{
  "n_layer": 21,
  "d_model": 256,
  "n_head": 2,
  "n_kv_head": 2,
  "head_dim": 128,
  "d_mlp": 1344,
  "vocab_size": 8192,
  "activation": "geglu",
  "norm": "rmsnorm",
  "norm_place": "peri",
  "norm_eps": 1e-05,
  "positions": "rope",
  "rope_base": 67000.0,
  "rope_fraction": 1.0,
  "qk_norm": false,
  "attn_scale": 0.0884,
  "bias": "none",
  "tie_embeddings": true,
  "parallel_block": false,
  "extras": ["capped logits"],
  "init": "uniform",
  "init_std_qkv": 0.0504,
  "init_std_o": 0.00777,
  "init_std_up": 0.0504,
  "init_std_down": 0.00339,
  "optimizer": "adamw",
  "lr": 0.0015,
  "beta1": 0.95,
  "beta2": 0.98,
  "weight_decay": 0.2,
  "lr_head": 0.0105,
  "grad_clip": 1.0,
  "warmup_steps": 236,
  "schedule": "wsd",
  "decay_fraction": 0.712,
  "decay_shape": "linear",
  "final_lr_fraction": 0.0,
  "batch_tokens": 65536,
  "seq_len": 256,
  "doc_mask": false,
  "train_tokens": 304900000,
  "steps": 4653,
  "dataset": "wikipedia_en"
}
MLP neurons of a small language model. Each row is named by its layer, matrix (gate and up: input weights) and neuron, and shows model dimensions 32-159. Each number is 500 + 40 x the weight over its row's rms, rounded and kept within 0 to 999. Numbers have three digits each. A neuron's up and down rows have the sign that makes its largest values positive.
After each neuron's rows, "fires after" lists the tokens most often just before its 100 highest values on Wikipedia text that the model never trained on.

L17.gate1308:476458603502479423447518487428458457518501506495528516471509486519474452438466517511418461547514473550518489513496560517568507501446476550512501474458518490466491524462444479556482504408470492579503506498554478481546500563511447425544524538435544452443491496501433551485536517564509598520520480494406488505536480534566597506448446456550490467514524491504536505557499478554450540535586
L17.up1308:495482534543447472530537540480477524470568500525516524480485517485504419535494497464501486577429465445512449444448569486566474481446487509516491501433443528510484535521447417498551492513470432538451545509434555505540495540495555488427466437536558449547523481490537535487482460482447519474556531518495540519479565461490520485552486501499484470518449559576417485535539504533473531479564
fires after: " |", "|", "9", "RA", "0", " "

L7.gate346:556498477473474481421493520522483548474444534508523456475502505469496538583539509526502426545569476536522475578437505516526502548519539510404539509578526509543564455439425504458530462491491437477475496375516590560539494540590512564475504530424462489529417506523529482524521497510555469464533493520513511545478493547490440554461467465481449529432540435518476466520551520419469475485540
L7.up346:496477509435486507486454467490493464526500502512543518472501468471533500504465491415534454514568400527539485451476510404592508514477518552550541494501474475505521529426496592464538426522546561514524486479449549461479441481537483557559529521516470530543435466514448532462500457436447557543417474540554476484538538524464484504530553554520508519547551480476556485497535462461469527512484
fires after: ","

L5.gate99:505597602477460490571514467514542533475424511458503450434514529482544494479497550490525447511549395509534514504507536493543483493552569560519518421466506447494526551472476393486488534521470498487528542436435508476476533560441483542475497465430480415507473470471509529535531455464513557505526496478481550473528484560530470460491528509519479479506532473522476452557513463477512486504480
L5.up99:464482581446484441471437491491499482604493471479517524477495420406510513501485484503537455561567492553471455498528483498528458486488513511525517455451543519452446535500475450516531515550457455448564456463474461467535537508551489532483490503455542497446477462525478503522566477409505472548506454504487551454449436543533465506536503513486466490498515480448509500511531430465528504578494
fires after: "1", "2", "9"

L17.gate1144:476491535454486477456503522523472489494512541477554554482508482502546456440501529442467480517511573514567605595510438444502474514493591566546574404478538510473544470527397513485527554444479524492542520477448506429533491523531469489496534490491475450466519494563447476471461507481544460539473479473423521483527508578582519461498512564526455498547507515520527554578524508428492490495463
L17.up1144:462540527456534491478453547528523487515439454442513523465520456444516450466536565454490476590504477498504483511458478465522488492501575553586524494448499457534508508548416516490516515480552437498472443459454544540390475433497495531473543408468492494506468537464501552521478555524516533512501542522491568493465527484477554460540520444511430524474516468497483520537482478501542500476522
fires after: " ", " |", "9", "1", ",", "0"

L10.gate302:485465559517496459499524550559508441512538497494570527472512521456505479478519567523515476472467454472498498514520441476540510516578475545436457525540621494497570494575489483493418546476522502514556504520469523448486570548443463461464504537565497492505548520557479457522548458492551507509484528447485538468495551528491505453498504494537473503522420481478534481520413462506498482514533
L10.up302:494527524434430501450511476511522460502481442527460550449494567512471568509500565526489480541519511481472520424522564470564506480478527599501508520491436405515456487500511483511592501526553546489505501482460395534451508490559433524520562436522493520476527563500516550462433485564431515527511511482519523491442429522485512525575511474585496498502502492443439547515503528482530470534573
fires after: "9", "1", " due", "8"

L10.gate542:500495456537472543500545473489524529449540552460499556501489401494492503534528532558476548494423588499513474474482507557475457484548514496465403499561528506481478465527498496467496483480523514468415563529409427490436541455518471523521483477502457446459488545521486565514568474474487471498519501532526497472480471499512488451499442501570428515527483536484529536532477520487489455444448
L10.up542:522521493522578410492547512442493504480551500521566409519471527540463557492518488475454456491546433503465488488462554512549474495444510443561568462432525463477491490441491511562564442471449535497559413469502558484431498467442466482527501458514515482495440501541466471481443546452534432470462453476467462496492497405417479494409535494432520470504450526473440548501436492460529487417495
fires after: " |", ".", "0", "9", " "

L7.gate1091:582448501443461511523472474532440451503414548533447506489465549484567584428481511497495509486467470545497468571456512484497424576492532558452487524540547438550603547496428502574539482473418405508512500470508524514481490496523463483526516573522480499466416463528519445519463512537572453512487485476505552544465559495550525579433535527537450466442488443509529434522565497505540429512457
L7.up1091:577446535509468468538478444501464402369530544560495513552532433456494527506584554505512485486502464487549515535513537493516490466587497501516519550469486499503506512550425510514507531458453505489597538501495571533494447478530509453559551410552497518532515484556442429478550488495509501514483467436493443594469523501529578528455534470585471554493495489506518518467485434478534500470599
fires after: ",", " and", "8", "ma", ";", " a"

L5.gate679:516478523510509435542502534481548503491545432460512463536509434453577426486513581533477574529440538491566507516455574481516469434526542564497493448542516516535511516487476531501475529437491510478440566535487497513477578502519518510460515483513469523455535476531440509502542479565520527499513527484514494542459512505496439511417498460492463488522572479492484532506464452464503574500505
L5.up679:482468461519546526548454470411541465515579460400506453520468471533529539533534576492493486501470528505532518518379550589573472412489531562517451542520544543494433520525549495527504479475556524456430482498491526500454551416457483569466542528480497537462579479466443491476487493525488423502506486555509504538530485497442439512403528550382439506484522479533463531464578495432458515485475
fires after: " |", " ", " MF", "8", "3", " FW"

L3.gate1107:567489468565475500461521541533512501500546456483501465481505442512562533574523548532519527473532512463573515463486468455553526467512446473481443490485536503502484546455484403480560510478489557509470498447500506520557550508486532492560511492519494512522438491580439479496447451532480506554431501497510518492468523504537518502484561416484443529522437484548480489591535512473474501550501
L3.up1107:499492529505505527485481458500561512506439502523481558506422468493513524569526512537536466521543409504519507488469512413512508500494539530486528468431461467538445525508496490439497447538498459460496523474410540560424573479539560537467565478590455466431502511485432486406538501529498542522478470480446500491569519487552505440532456559504489599520555577580564513538504538475385513566509
fires after: " ", " (", " +", " −", ",", "–"

L7.gate783:500496519461529501514525447488467461578502510515510534510562511507530433502434511527539436515505430477476548516500469480518461543493506514452499499499492449502457509567440468442421519525521509489487520556448453413514483562508523462468524478480488428576499481462587496550472462474474526452496555466494529461588532579532502487489543485546550425538518404470550497492494546441467513532497
L7.up783:510510518469515523550465552473561491556428441424521467531461437417521473497430503540453466552541484519459553472490489470456540474535449511446524459445456481517488528427476488453562556431494494475502615524489501436434424418473508517493481470541500512552442511452504467498446459522489568559589561537517520503446456480475511528551474456481529548513492537480500565542484463468507564546480
fires after: "1", " ", " ("